{
  "n_layer": 12,
  "d_model": 512,
  "n_head": 8,
  "n_kv_head": 8,
  "head_dim": 64,
  "d_mlp": 1024,
  "vocab_size": 32000,
  "activation": "reglu",
  "norm": "rmsnorm",
  "norm_place": "pre",
  "norm_eps": 1e-06,
  "positions": "rope",
  "rope_base": 10000.0,
  "rope_fraction": 1.0,
  "qk_norm": false,
  "attn_scale": 0.125,
  "bias": "none",
  "tie_embeddings": false,
  "parallel_block": false,
  "init": "uniform",
  "init_std_qkv": 0.0207,
  "init_std_o": 0.0257,
  "init_std_up": 0.0296,
  "init_std_down": 0.0296,
  "optimizer": "muon_hyperball",
  "lr": 0.00951,
  "beta1": 0.95,
  "weight_decay": 0.0,
  "lr_head": 0.00421,
  "warmup_steps": 200,
  "schedule": "wsd",
  "decay_fraction": 1.0,
  "decay_shape": "linear",
  "final_lr_fraction": 0.0,
  "batch_tokens": [65536, 131072, 262144, 524288],
  "seq_len": 1024,
  "doc_mask": true,
  "train_tokens": 1173000000,
  "steps": 6020,
  "dataset": "wikipedia_en"
}
MLP neurons of a small language model. Each row is named by its layer, matrix (gate and up: input weights; down: output weights) and neuron, and shows model dimensions 288-383. Each number is 128 + 32 x the weight over its row's rms, rounded and kept within 0 to 255. A neuron's up and down rows have the sign that makes its largest values positive.
After each neuron's rows, "fires on" lists the tokens most often at its 100 highest values on Wikipedia text that the model never trained on; "raises" lists the tokens whose logits its output raises most directly, leaving later layers aside. A number after a token or word is its count.

L7.gate764 [114 116 171 107 109 100 143 154  81 119  48 122  76 119  98 142 151 100 128 106 144 133 108 150 143 139 112 152 143 135 180 167 197 167  90  56 113 113 166 188  83 174 149 104 144 106 183 186 130  98  68 114 149 152 131 130 154  71 119 160 111 141 141 170 117 153 205  75 142 168 139  88  87 157 102  88 125 102 180 131 136 112 158 165 154 156  86 147 154 115  91 167 134 123 138 117]
L7.up764 [138 129 133 142 174 113 116 150 135  80 128  98 157 150 100 140 107 110 166 137  83 130 145 127 140 114  78 143 138 120 184 123 162 161  73 130 159  90 118 152  78 174  89 132 139 152 147 157 185  98 136 131 114 210  89 150 145 160 166 125 112 118 174 147 129 125 121  79 131  71 106  85 161 138 206 105 122 143 183 108 155 176 141 136 191 173  97 147 118 128 139 126 193 142 102 165]
L7.down764 [130 112 152 157 133 185 133 101 106 129  89 160  94 151  55 132 152  94  82 101  89 130 173 188 129 166 110 118 111  99 127 170  81 133 149  78 168  88 171 164 107 168 167 100 130 116 152 139 142 129 187 103 146 133 126 124 153 135 199 138 132 165 107 119 146 187 152 112 112 146 129 131  82 108 136 134 110 165 143 149 132 138 132 121 118 140  72  90 194 125  80 146 164 154 155 144]
fires on: " on" 83, " On" 11
raises: " display", " leave", " paper", " average", " record"

L8.gate895 [102 238 169 115  57 175  95 100 154 146 112 168 126 157 125 109  74  95 100 116 106 117 108  77 177  99 149 121 134 148 144 158 160 121 127  85 131 147  69 128 125 156  67 120 154  87 191 115 177 108  90 160  40  86 174 100 144 125 123 107 106  93 182 113 110 108 114  94 106 162 107 112 142 152 174 159 181 117  96  62 144 146 164  85 141 146 120 159  97 146 148  99 144 138 192  96]
L8.up895 [149 171 172 187 110 165 111 177 123 124 155 126 116 100 140 105 116  98 138  89 167 146 173  79 142 101 140 164 114 190 112 132 163 138 181 147 140 142 129  99 105 136 125 136 124 168 172  70 176 151 118 137 127 133 164  76 150 109 138  96 107  74 163 121 153 141  68  91 156 168 141 171 155 154 166 133 159 139 104 149 165  99 154  75 156 163  95  82 133 121 170 112 115 130 128 129]
L8.down895 [155 166 128 131  69 152 105 145  97 155 111 132 151 146 143  64 119 105 116 161 122 108 118 117 174 133 140  63 171 158 155 145 122 103 126  86 133 160 140 126 129 134  97 153  91 119 107 154 132 107 103 156  86 173 217  92 152 126  98  72 128 121 133 116  93 129  92  74  92 121 170 134 129  77 129 165 133  97 111  83 182 138 134 101  82 106  53 143 123 209 135 150 175 122 123 100]
fires on: "." 72, " [" 11
raises: "com", "pl", "lt", "org", "de"

L6.gate692 [143 199  66  88 110 149 175 112 166 107 126 142 122 108  81 117 118 129 101  79 137 137 154 133 112  62 161 123  76 159 162 128 102  68 199 125  99 141 127 111 102 123 151 162 112  78  78  70  79 151  56 141  74 142 148 128 122  63 156 149 157 141 114 127 142 127 145 169  64 123 128 122 117 127 128 148 130  97 100  99 180 145 122  97 178 158 111 144 110 117 161  90 126 107 116  98]
L6.up692 [110  85  94  68 110 119 128 148 107 149  91  87 116 135 157 165 123 114 121 167 108 164 109 152 114 123  92  69 113 114 157 122  91 105 109 127  64 115 116 188 108 115 182 157 121 104 140  84 103 148  76 129  61 122 146 117 131 125  92 148 153 142 143  74  97 144  98 165 118 114 182 107 155 111 183 113 142 110 105 124 153 123 129  89 138  93 121 177  97 146  68  68 184 143 124 157]
L6.down692 [129 163 119 158  98 131 113 142  80  83 120 142  84 107 128 156  85 171  92 104 159 104 113 125 112  59 139 130 122  97  73 112 171 127 150 128 142 155 163 137 171 172 201 145 143 132  92 116 114 177  77 179  75 133 104 158 146  83 147  75 206 145 103 141 144  56 126 147 132 138 101 124 115 129  68 160 111  85  71  72 152 190  79 140 196 180 103 114 113 119 136 101  99 102  48 100]
fires on: "." 66, " |" 10, ")." 6, ".\"" 4
raises: " |", " Another", " Also", "\n", " This"

L7.gate793 [144 163  83  82 104 148  84 127 108 167 117 113  89  93 122  93 107 124  73 162 147 121 170 232 115 102  91  92 168 127  97 138 101  52 126 176 108 142 115 153 176 165 158 133  93 157 108 205 133  92  66  74 147 115 115 149 153 193 143 130 118 123 102 130  68  55 138 107 134 154 140 111 128  99 149 160  67 151 146 110 115 167  47  61 176 170 117 115 180  77  86 124  86 182 143 100]
L7.up793 [ 85 107 107 125  72 145 135 134  45 132 103 149  86  66 126  97 108 148 154  92 113 122 148 126  69  72 127 199  57  96 102 131 132  79 133 157 139 137 122 113 151 161 150 130 139 153 108 165 173 103 124 107 138 102 137 111 177 140 138 108 134 164 159 168 111 168 145 141 126  73 213  94  86 149  88 127  83 116 100 172 124 159 109  99  62 152 114 134 145  95 123 153  99 147 120 169]
L7.down793 [136 124 160 149 135 135 112  95 157 118 117 131 127 147 114 146 136 120 110 164  82 109 149 161 122 120  86 131 170 121 142 136 124 158 140 133 110 103 135 123 171 134 178 122 153 134 152 167  99 154 176 140 109 179 103 132 115 168 141  98 182 154 126 141  73 105 157 170  81 147  93 130 140 125 136 150 182  85 153 102 148 149 136 128 128 140 117 119 148 132 134 158 164 157 191 121]
fires on: " and" 92, " or" 4
raises: " some", " others", " entirely", " many", " every"

L6.gate481 [103 141 100 151 142 170  61  94  98 124  59 114 107 100 166 109 114 174 108 146  89 113 175 167  82 104 131 134 144 142 145 134  95 175  67  99 141 119 144 137 148 131  74 156 189 133 119  65 129 121 145  65 120 174 144 138 142  84 161 143  91 133 139 154 160  78  92 154 137 158 153 140  86  67 140 108 111 122 113 113  92 114 132  73 128  95  75 135 150 143 119  82 193 115  88 151]
L6.up481 [ 97 127 128 169 157 176 136 160 124 101 138  74 112  91  87  93 167 139 176 113 162 170 135 198  89 119 137 126 125 153 131  99 138 201  85 136  83 149 143 133 104 107 127 130 143 111  68  86 164 124 121 112 113 107  66 196  97 146 103 120 175  93 136 120 144  98 141 187 154 124 177  78 100 140  60 147 102 176 146 164 106 121 107 149  93  79 144 179 132 125 129  82 201  99 132 122]
L6.down481 [130 114 133  89 136 151 137 121 143 212 112 149 118  97 101  86 156 145 112 105 107 100 172 147 136 174  75  83  93 168 139 139 130  93 164 109 148 130  80 157 100 134 140 154 137 113 148  92 141 149 130 119 147 200 137 152 124 127 140 108 143 139  97 119 179 178 101 150  57 146 106 111 102 145 166 102 141 124  65  58 113 124 126 126 111 186  79 103  86  68  98 130 136 127 119 119]
fires on: "'" 100
raises: " colleagues", "s", " herself", " teammate", " himself"

L8.gate297 [ 97 206 146  89  81 144 190  98 114 142  91  90  99 142 118 129 110 145 138 148  88 117  68 139 115  91 171  99  84 172 140 149 114 127 182 181  72 140  72 175 141 137 136 148 145 111 129  93  96 124  87 156 108  94 164 124 161 101 141 139 158 161 134 131 132 105 125  90  89 121 107 109 154 187 101 103 125 106  68 137 188 124 114 126 117 128 124 141  60 118 104 137 142  84 129  87]
L8.up297 [104 142 129 154 133 106 151 162 117 173 122 106 115  53 169 137 160 160 107 211  73 134 139 162 161 159 162 119  92 180 101  88 133 109 104 126 158 192 110 194 168 137  98  61 121 114 149 154 145 121  75 197 129  70 147 131  80 163 123 152 181 182 100 123 136 107 106 113  93 124 128 147 118 109 181 145 144 105 135 108 132 102  59 135 113 111 142 167 157 175  82 139 156  87 145 101]
L8.down297 [152 125 152  68 116 157 138  86 142 110 131  95 108 173  96 147  67 163 130  85 131 154  93 144 135 111  91 114 129  56 118 119  93 136 195 141 111 143 136 122 135 155 123 140 138 140 158  99 128 171 111 230 133 129 129 178 134  54 132 132 176 136 135 154 123 104 153 114 120 106  85  84 139 106  70  95 131 163 117 114 158 143 129 132 178 147  61 107 122 136 137 139  77 103 124  83]
fires on: "." 66
raises: " However", " Upon", " Another", "\n", " They"

L8.gate169 [101 130 134 125 172  97 127 168 104 184 137 134 139 185 194 114 125 145 130 167  60 125 173 128 174 113 123 148 129 170 182 148 107 192 104 185 152  72 108 157  91 114 108  83 127 111 140 139 112  75 168 141 115 124  50 209 132 197 100 111 219 113 125 152  86 129 177  99 100 167 145  65 157 136 194 156 131 104 126 129 179  73  96 161 130 118 136 142 152 128 129 128 108  83  76 160]
L8.up169 [133 115 123 110  75 168 120 123  68 181 138 105 165 176 183 102 134 138 178 148 110 115 128  47 105 104 107 106  84 132 147  92 129 116 130 133 148  10 121 184 108 117 121 102 102 129 125 121  28  84 169 124 129  89 123 163 125 186 138 163 154 142 163  85 186 142 136 151 146  81 133 102 121 168 116 110 149 106 143 116 154 113  80 188 160 132 195 134 112 154 152 174 162 147 145  91]
L8.down169 [110 137 153 159  82 121 158 123 103 139 170 143 177  85  97  87  81 117  90 121 145 102 102 162 124 119 106 110 145 161 117 135 119 148 130 144  79 159 126 154 118 141  61 101  96 142 111 109 133  72 116 135 157 191 104 134 125 109 191 146 171 147 163  94 141 126 155 135 137  98 171 172 158 172 144  83 152  95 155 128 114 144  92 127 183 103  55 125 178 130 135 158 144 146 118 159]
fires on: " of" 28, " that" 10, " in" 10, " for" 9, " on" 4, " |" 4
raises: " which", " each", " whom", " where", "sq"

L7.gate813 [166  52 147 146  98 132 152 117 107 119  86 114  74 156 142  89 143 137 168 142 121 115 171 106 115  77  58 182 159  60 142 139 136 116 142 145 103 143 116 152 179  88 104 149 120 146 143 217 143 134 162  78 153 162 179 144 127 107 116 149  93 121 141 134 123 117 224 173 137  74 158 167 168 156 153 132 108 118 152 125 129 113 121 143 110 147 118 178 156 117 141 142 131 151 167 107]
L7.up813 [124  98  87 171 141 106  77 133 150 179 128 154  71 164  94 161 167 154  94 180  98 115 151 157 149  77  83  90 148  63 133 100  96 101 138 118 157 183 119 124 117  96  80 177 160 137  81 164 168 119 103  55  98 106 155  99 148 212 169 136 106 154 140 130 128 177 147 151  97  46 153 139 145 153 144 169 106  89 183 108 136 188 111 166 171 177 109 132 157 114  46 120  70 136 161 140]
L7.down813 [140 129 152 161 129 114 125 116 111  69  69 106 142 127 160 158 108 139 110  95 107 131 126 172  93 156 151 138 139 185 122 179 175  70 139 163 124  85  56 119 173 127 174 150 102  64 174 120 115 135 146 141  96 136 103 137 144 138  88 126 133 182  92 114  93  85 147 105  64 136 128  99  65 128  98 142 167 142 118 140 156  94  87 212 146 144 103 134 142 143 125  96 114 141 131 111]
fires on: " and" 91
raises: " others", " many", " other", " even", " some"

L9.gate274 [122 144  60 137 157 123  63 115 170 182 115 138 129 127  60 116 130 102 161 119 101 153 143 214 165 151  83  90 193 172 135 130 133 124 185 194 104 182  79 202 132  97  97  93 192 121 155 101  94 166  98 140  64 112  79 143 174 122 157 106  90  88 121  88 128 114 173 112 123 103  83 141 136 115  99 120 151 123  96 127 162 104 145 118 164  93  92 115  94 130 136 121 126 150 122 139]
L9.up274 [182 106  94 102 171 157 128  88 144 195 157 141 110 153  55 158 148 120  67 160  95 154 136 186 180 127 164 113 180 179 120  88 145 167 173 160 150 121  97 156 147  79  93 130 141  82 184  87 135 162 172 162 125 104 132 125 159 164 106 153 145  95 124 133 135 156 119 160 130 111 134 116 151  95 155 147  69  82 114 114  98 123 102 132  68  96 124  87 120 132 128 167 102 160 147  55]
L9.down274 [ 31  46 181 141 101  76 192 200 149 110 163 168 211 137 146  90 115 148 127 184 134 110 129 128 158 107  86  61 121  82 120  95  99 105  92 136 147 131 149 149 118 114 158 142 148 144 137 144 131 140 105 125 121  97 162 148  79 125 126 145  78 191 166 149 129  91 109 167 148  93 139  83 105 128  76 116 104 195 190 117 128  68 155 128 148 124 131 172 117  71 176  92 170 123 119 189]
fires on: "," 19, "." 13, " \"" 10, ":" 9, " |" 8
raises: " \"", " '", " “", ":", " Votes"

L7.gate480 [ 72 113 194  98 159 115 157  84 169 195 132 154 119 122 129 105 181 142 143 150 132 141 130 109 146 120 170 140 130 186 179 123  80 177  96 209 136 133 105 104 152 103 104 143 100 158 202 124 116 182 145 141 129 135  83  98 174 153 162 128 119 121 162 125 120 193  53 108  70 117 100 124 158 108  59 135 158 160 167 117 101 114 116 124  75  72  85 183 139 148 117 130 112 178 142 115]
L7.up480 [132 108 124 115 141  51 145 133 150 170 112 136  78 146 149 124 142 128 186 174 111 142 132 134 183 125 187 120  59  89 112  91 127 120  78 189 131 170 112  79 102 110 100 128 166 136 181 146 107 138 143 189 140 110  88  85 166 140 140 114 136 138 124 107 101 126 167 104  96 107 136 142 152  77  56 117 112 104 132  92  82  90 154  99 107 138 129 103 111 154  92 130 135 170 109  91]
L7.down480 [123 113  94 131  70 121  79 125 132 100 125 152 167 115 144 134 138 190 116 114 156 144 158 126 171 121 122 104 130 147  88 141 115  91 160 148 160 188 104 118 154 181  94 104  68  88  88 133 115 165 138 114 118 144 120 131  92 101 147 124 118  94 136 182 132 140  59  91 107  96  87  68 148 121 116  69 150 206 128  97 107 132 142 105  90 130 103 130 125  45 161 118 124 171 160 136]
fires on: " \"" 17, ":" 16, "\n" 13, " he" 13, " as" 11, "," 8
raises: " \"", " “", " follows", " [", "):"

L9.gate405 [ 66 106  89 153 160 142 181 142 136 167  75 185  38  39 105 120 155 145 122 127  96 124  97 151  74  98  88 121  78 109  84 113 168 120 164 147 101 142  98 130 138 159 153  70 130 126 125 118 146 136 244 142 154 173 152 138 152 137 176 114  76 149 147 131  78 139 114 135 138 115 129 114 133 147 135 146 110 182 112 142 127 107 111  65 122 120 182 130 115 112  92 169 113 141 119 205]
L9.up405 [ 90 113 154 155 168 136 160 114 134 135 165 114 112 130  97  47 128 125 126 145  98  97 122 171  88 115 117  96  79 180 129 121 138  81 165 149 150 142 125 136  93 107 108  88 187 163 131 102  87 114 168  96 159 105 139 137 131 109  97 151 172 160 142 127 105 177 143 108  82  74 113 154 146  97  67 140 162 135 115 169 117 114 105 127 142 139  78  92 130 162 101 142  71 138 112 159]
L9.down405 [125 195  96 108 186 112 100 139 106 121 126 117 187  69 133  46 173 132 105  94  59 108  76 129 102 103 143 111 143 102 146 148 163 157 152 137  78 142 137  95  91 131 143  72 151  81 117  68 125  56 113 191 128 190 147 136  75 101 123 159 153 100 122 128 124 121 117 164  86  56 165 109 131 145 163 101 149 129 164 102 144 105  99 134 104  99 134 123 110 117 184 125 130 105  64 218]
fires on: " of" 66, " (" 9
raises: " which", " whom", "whose", " them", "st"

L9.gate83 [135 151 116 156 102  97  26 133 116 168 130 137 147 174 144 172 156 151  53 130  65 175 127 121 155 107 133  49 123 145  98 111 177 144 106 169  94 143  61 100 125 113 111 146 165 121 160  94 152 151 113 131  87 105 129  98 139 109 156 153 168  83  75 126 170 210 130  85 171  54 141 120  97 114 151  76 154 184 130 118 108 126 193 109 119 148 120 137  92  85  91 130 116 146 166  98]
L9.up83 [131 136 128 163  98 127  81 142 116 166  95 147 120 145 174  59  88 111 138 148  61 129 155 144 114 144 141 125 173 133 145 161  66 156 127 180 115 184  52 103 135 148 117 148 155 120 106 121 144 101 121 140 133 121 144 142  76 123  78 109 165 119 135 135  48 162  62  78 142  86  64 148  73 136 145 108 149  75  88 165 106 103 146 144 140 163 154 119 159  73 129 142 130 164 112 101]
L9.down83 [ 58 109 158 142 125 149 104 134 180 138 156 138 124 128  80 169 147 149 127 120 110 132 159 101 139 107 164 197 109 132 122 117 122  98 117 146 169  95 138 131 153  84 151 136 134 109 115 101 165 120 138 110 150  77 187 105 184 111 104 142 133 113 135 126 151 106 159 211 105 168 133 105 110 163 110 155 102 161 187 164 101 108 159  59 116  97  77 124 158 138  82  61 166  51 117 148]
fires on: "'" 85
raises: "s", "san", "ens", "car", "en"

L7.gate1003 [119 139 110 104  89 135  55 155 125 184 152 130 114 157  65 165  75  90  93  94 117 125 117 133 110  90 105 110  66 120 221 152 144 123  95 158  82 158 149 113 122 136 149 163 121 126 110 114 149 165 100 132 115 161 141 115 185 165 104 155  74 116  95 176 161  78 111 107 205 108 112 180  92 167 130 143 170 128 173 168 132 117 116 158 180 168 105 119 156 137 121 149 132 113 179 146]
L7.up1003 [119 139 107 110 118  99 136 110  92 175 120 171 224 114 110  99 120 138 150 103 141 110 132 161 137 112  74 183 134 134 214 128 117 153 106 153 180 138 129 136 113 108 163 148 117 124 129 113 158 123 131 108  96 173  83 178 150 172 121 135  96 169 139 118 108 172 148 147  88 141 165 137  65 103 204 190 135 141 156 108 160 106 189 174 163 112 161  81 124 143 122 137 144 118  99 131]
L7.down1003 [138  84 181 141 148 179 145 125 149 111 110 117 159 137 121 140 117  90 160 129 147 119  97 124 161 212 124 129 153 104 116 132 143 188  84 133 186 137  78  91  61 125  91  97 116 109 129 144 104  91 175 112 147 113 169 122 145 117 147 137 171  78 114 157 138 157 170 157 113 111 164 182 160 112 148  91 118 137 131 142 130 136  74 133  55 146 110 129 186 162 182 160 168 104 186 107]
fires on: " to" 97
raises: "nes", "nn", " become", "ries", "wing"

L8.gate770 [151 119 124 188  99 117 139 153 186 150 158  95  92 141  98 118 125 103 130  62 160 138  63 104 165 112  86 105 133 179 130 230 147 144  95 140  88  98 118 121 166  98 138 112 168  93  83 149 138 137 154 160 106 187 164 118 174 142 161 139 112  62 149 111 161 182 129 133 142 123 104 114  76 172  63 193 111 160 106 115 111 122 135  84 147 117 200 156 110  90 170  71  80  96  79  71]
L8.up770 [137 141 135 168 137  78 151 128  66 147 156  91 132 124 170 137 163  83  82 156 169 134 111  95 126 135 126 136 163 111 145 164 190 131 114 146 172  98 120 152 187 134 122 172 100 149 124  54 215  75 143  97 121 206 136 117 125 118 205  90  89 202 136 146 130 128 137 164  75 149 127 125 115 129 128 110 108  98 137  74  98 149 109 121 149 126 156 128  78 101 153  68  84 108 101 119]
L8.down770 [176  41  56 106 167 107  78 115 101  95  80 119 150 108 138  81 128 112  82 180 119 111 138 124 158 182   6  87 134 120 104 157 108 116 187 179 137  85 160 108 161 105 113 197 160 145 142 177 136 174 117 197  54 144  92 120  92 169 114 123 135 197 163 101  71 159 115 140 124 100 118 173 140 113 164  60 179 135 157 175 133 180 156  67  85 157 115 114 112  98 104 150  84 131 167 133]
fires on: "s" 39, "S" 18, " S" 14, "\n" 6
raises: "lit", "lic", "led", "ul", "au"

L6.gate335 [121 121 108 149 120 124 122 121  83 155 104 140 167 117 134 137  96 137 120 125 135 127 172 149 131 143 155  90 148 119 164 123 112 126  83 106  44 187  93 122 164 178 126  55 142 138 138 100  78 107 149 133  46 134 107 133 176 153 123 121 127 108 116 100 116 145 128 114 132 159 204 164 134 147  88 130 129 128 123  88 131  63 112 176 122 137 131 160 131 127  90 136  93  85 119 148]
L6.up335 [157 111 161 125 116 142 132  98 164 132 106 133 153  99 118 173 151 140 104 101 118  83 136 142 108 170 144 120  89 146 136  87 109 152  72 139  84 131 114 220 136 167 109  62 196  74 193  95 195 100 154 139  26 149  90 164 152 127 106 173 145 140 117 136  91 151 128 136 138 195 152 117 109 138  79 112 123 159  88 130 157  67 138 130  92  95  79 125 128 165 111 151 116 121 169 115]
L6.down335 [206 100 171 117 132  97 152 128 132 111 119  90 181 105 114 140 142 120 101 149  99 139 147 108 137 162 132 141 125 110 130 151 126 148 109  73 111 123  67  72 168 160 126 156  68 131 136 107 164 180 128 111 112  98 151  82  92 117 166  70 136 133 122 101 153 137 156 139  89 160 112 146 109  69  77 162 139 123 132 129 119 105  99 139 152 101  91 142 101  85 162  91  93 148 122 105]
fires on: " (" 23, " (\"" 14, " \"" 9, "," 9, " or" 8, ":" 4
raises: " \"", " '", " (\"", " simply", "lit"

L8.gate816 [ 71 156 126  86 130 127 127  86  85 141  91 122 124 135 199 148 169 141 164 138  78 107 106  35 204 162 102  95 153 204 113 213 105 111 160 135 139 137 132 103 138  96 151 185 154 160 133  83 148 110 104 114 129  93 169 159  78  97 100 121 175  69  77  54  74 121 104 111 147 120  70  83  80 112 115 124 139  99  94 105 101  89 112 128 133 177 142 177 110 125 142 101 120 156  96  63]
L8.up816 [162 157 125  84 138  73 123 138 216 113 159 164  92 114 137 109 131 189 114 120 168 120 156 105 105 158 127  97 100 137 105  90 146 123 109 146 105  17 169 122 143 155 128 134 112 112 116 131 149 115  93  80 135 108  94 101  66 170  92 192 149  99 122 112  92 162 116 168 137 124 138 165 155 147 130 160 147 192  81  98 130 126 105 105  70 103 148 165 178 136 129  95 136 139  83 129]
L8.down816 [ 41 175 160 129  86 148 103  76 105 125  99 111 118 172 122 153 160  89 104 109  67 115  66 106 158  95  96 146 145 141 147 167  56 143 152 150 110 134  80 149 129 119  86 117 127 154  91 100 143 109 105  64 129 127 179 107 147  85 186 102 171  92  55 101 100 121 146 108 116 121 100  88  84 106 149 120 137  96  96 131 112  96 141 158  81 132 114 123 100 141 132 160 121 139 108  82]
fires on: "s" 41, "'" 23, " their" 9, " have" 7, "whose" 4
raises: " wife", " residence", " husband", " personal", " friends"

L9.gate418 [108 174 127 177 145 113 169 107 107  98  84 102 108  81 106 207 109 106 211 126 151 208 106 112  96  96 172  43 166 154 142 168 132 143  93 128 116 134 144 156 168  65 135  94  99 171 124 118 100  35 153 137 144 135 142 146  75 121 130 106 148 118 122 140 168  92 156  87 111 112 138  85 125 152 147 149 108 113 154 112  87 103 122 105 153 155  51 139 150  96 181 150 152 162 123 130]
L9.up418 [145  66 132 178 141 146 133 142 153  78 124 155 138 116  78 183 127 185 127 138 125 189 108 154  82  70 149  95  93 146 120 161 120 117 101 160 126 158  89 151  56 118  79 117 136 126 174 116 175 100 101 115 135  91 130 142 140  85  86  96  90  91  66 101 151 113 118  68 151 102 148 132 112 144 142 132 143 159 120  87  45 151 103 138 139 120  84 132 109 169 141 134 175 111 119 111]
L9.down418 [117 145 164 148 167 173 102 179 148 127 126 195 105 115 115 167 154 117 155 114 124 190 154 189 179 110 162 115 111  88 150 132  86 149  74  94  70 103 132 230 199 104 160 140 134 139 119 156 168   4 148 148 133 124 139 154 103 122 114 150  52 147  89 178 114 101 132 140 100 159 135  86 172 127 161  92  88 103 110  82  93  84 112  73 156 123  68 155 163  60 182 141  73 138 101  89]
fires on: "," 50, " 3," 5, " 4," 4, " 7," 4
raises: "100", "700", "79", "144", "98"

L8.gate291 [137 139 121  81 151 118  99 109  91 118 154 109 162 163 153 177 148 163 145 138 109 123 133  86  92 102  83 128 127 140 155 118  85 128  84 129  95  95 143 152 116 134 117 116 126 125 134 145 122 162  64  87 162 119 168 186 144  85 156 120 136 179 113 100 172 122 143 125 133  85 120 136 113  98  94  76  99 151 119 168 152 145 196  98 123 112 160 119 127  85 161  77 124 146 131 106]
L8.up291 [ 96 105 183  85 143  59 133 109 109 138  84 173 126  99 163  95 158 209 183 126  90 182 118 148  96 114 101 140 164 126 131  80 142 141 109 105 139  84 148 163  49  95 116 125 147 151 175 111 103 137  77  36  82 123 172 186 115 116 111 148 107 172  98 106 175 145 123 156 102 152 163 101 108 105 117 164 110 102 148 151 110  98 114 116 135  99 166 152 174 122 120 118 148 126 153  95]
L8.down291 [139 209  77 147 159 129 113 101 103 101 175  99 165 120 123 113 103 119  90 164 146 142 114 126  83 141 128 131  66 132 123 139 114 146  89 150  88 192 109 124 148 126 127 147  94 199 146 166  66 162 105  79 150 136  95 164 111  97 139  77 151 134 194 177 116  73 105 144 126 119  42 117 154 142  38  43 119 153 153 178 155 151 155 118 158 103  87  98 168 121 121 113  72 131 160  66]
fires on: "," 46, " career" 5
raises: " they", " there", " it", " he", " she"

L9.gate653 [124 115 141 145 110 187 132 180 130 151 101 188 137  94 130 190 114 147 123 146  81 128 123 122  35 112  90  95 131 104 162 168  81 107 128 149 134 164  80 175 162  94  98 119 173 150 135 101 154  89 100  75 159 134 162 113 161 135 118 145 145 166  94  55 155 119 116 154 123 207 160 154 144 103 106 144  86  96 140  80 143 104 158 128 118 163 111 111  61 146 132 116 147  88 115 147]
L9.up653 [163 135 124 103 143 124 136 114 115 214  91 112  59 117 154 152 189  97 140 115  72 103 116 166 154 130 138 141 148 138 112 165 120 121 111 120  88 110 134  51 145 153  98 136 185 143 126 102 115  26  73 201 125 163 113  97 121  99  99  97  93 110 154 145  69  95 189 111 122 177 147 114 156 114 119 109 142 121 132 110  64 120 119 139 128  92 170 145  57 108 141 154 118 176 133 175]
L9.down653 [161 149 132 150  88 113 174 130 147  90 113 142 116 123 163 102  84 164 103 142  67  80 131 134  66  96 135 160 115 119 113 108  58 105 149  76  62 145 148 113 147 118 148 146 138  70 127  86 164 205 156 102 149 152 159 124  93  68  94 132 101 133 115  85 137 128 184 119  43 149 172 112  99 136 143 103 151 150 117 152 174 119 177 115 126 153  90 137 124 137  76 154 146 159 116 127]
fires on: "'" 94, "’" 6
raises: "s", "sty", "ll", "rin", "ron"

L3.gate908 [102 124  44 105 102 137 138 139 148 100 134 133 145  99 110 149 136 155  97 130 135  55 111 149 163  89 105  64 160 118 111 167 159 186 113 130 106  80  89 128  87 117 143 114 113 108 110  92 127  80 129 122  60  66 137 122 109 135 156 148  92 118  76 135 130  84 117 157  67  89  98 101 158 157 145 170 163 113 105 145 133 116 120 134  93 103 121 117 163 112 105  98 105 154 137 113]
L3.up908 [104 144  81 133 167 177 144 100 138 162 118 161 139 126 134 119 127  79 121  95  77 101 129 122 101  83  70 102 155 154 114 134 178 152 102 159  79 129 126 143 136 122 108 195 127  39 173 157 111 156 165 135 137 128 120 129 150 201  68 113 115 155 122 105 150  83 136  85 140  99 155  69 113 140 137 164 112 155 106  81  80 109 100 162 154 167 183 138  78 128  86 121 131 128 128 143]
L3.down908 [203 140 122 130 148 117 127 101  90 141 146 115 124 149 165 127 136 155 138 107 142 142 108 130 158 175 156 181 124  74 171 119 158 145 106  94 144  89  99 123 131 145 148  83 125 166 113  64 173 115 110 109  51 115 150  92 155  54 168 153 146 160 127 136 121 130 113  87  90 160 104 189 130 147  86 117 112 110 137 176 178 161 171 162 143 115  86 162 155 100 148 160 104 146 162  65]
fires on: "ed" 22, "ce" 10, "mer" 5, "ent" 5, "y" 5, "iz" 5
raises: "t", "tte", "re", "an", "ard"

L7.gate43 [111 148 143  77 105 128 123 112 158 121 141 131 126 127 107 135 114 157 118 139 135 129 133 116 128 120  85  99  97 164 182 114 105 125 101 115  88 123 103 141 111 158 170  99 137  78 116 141 131 191 108  88 137 120 161  72 139  79 118 126 197 133 132  94 145 105 170 104 170 110  79 120 101 115 107 135 118 117 161 180 169 178 120 128 117  91  96  82 152 109 106  86 126 129 112 156]
L7.up43 [ 90 125 118 128 150  55 144 124  55 149 135 167 171  85 160 134 148 108 130 132 114 133 105  92 112 103 112 140 166 115 115 130 105 122 103  98 115 116 145 196 115 158 129 102 148 106 149 143  72 136  94 135  98 119 163 116  76 109 182 206 161 159 151  89 115 150 145 144  86 107 177  86 110 124 132 131 124 118 165 107 161 120  85 188 134 128 131 175 118 146 162 151 144 133 152 116]
L7.down43 [158 186  94 150 126 132 101 141  91 127 129 117  69 213 135 121  80 152 108  98 139 101 118 109 111 110  95 119 112 148 112 136  92 105 100 184 117 157  88 111 172 171 155 162  82 187 131 167 134 186 113 199 146 168  86 129 149 100 128 116 217 126 163  87 132  61 134 130 161  95  85 132 154 105  93  80 162 151 133 106 104 153 155 130 153 151  83 145 139 138 133 119  84 130 141 134]
fires on: "," 60
raises: " there", " they", " she", " he", " it"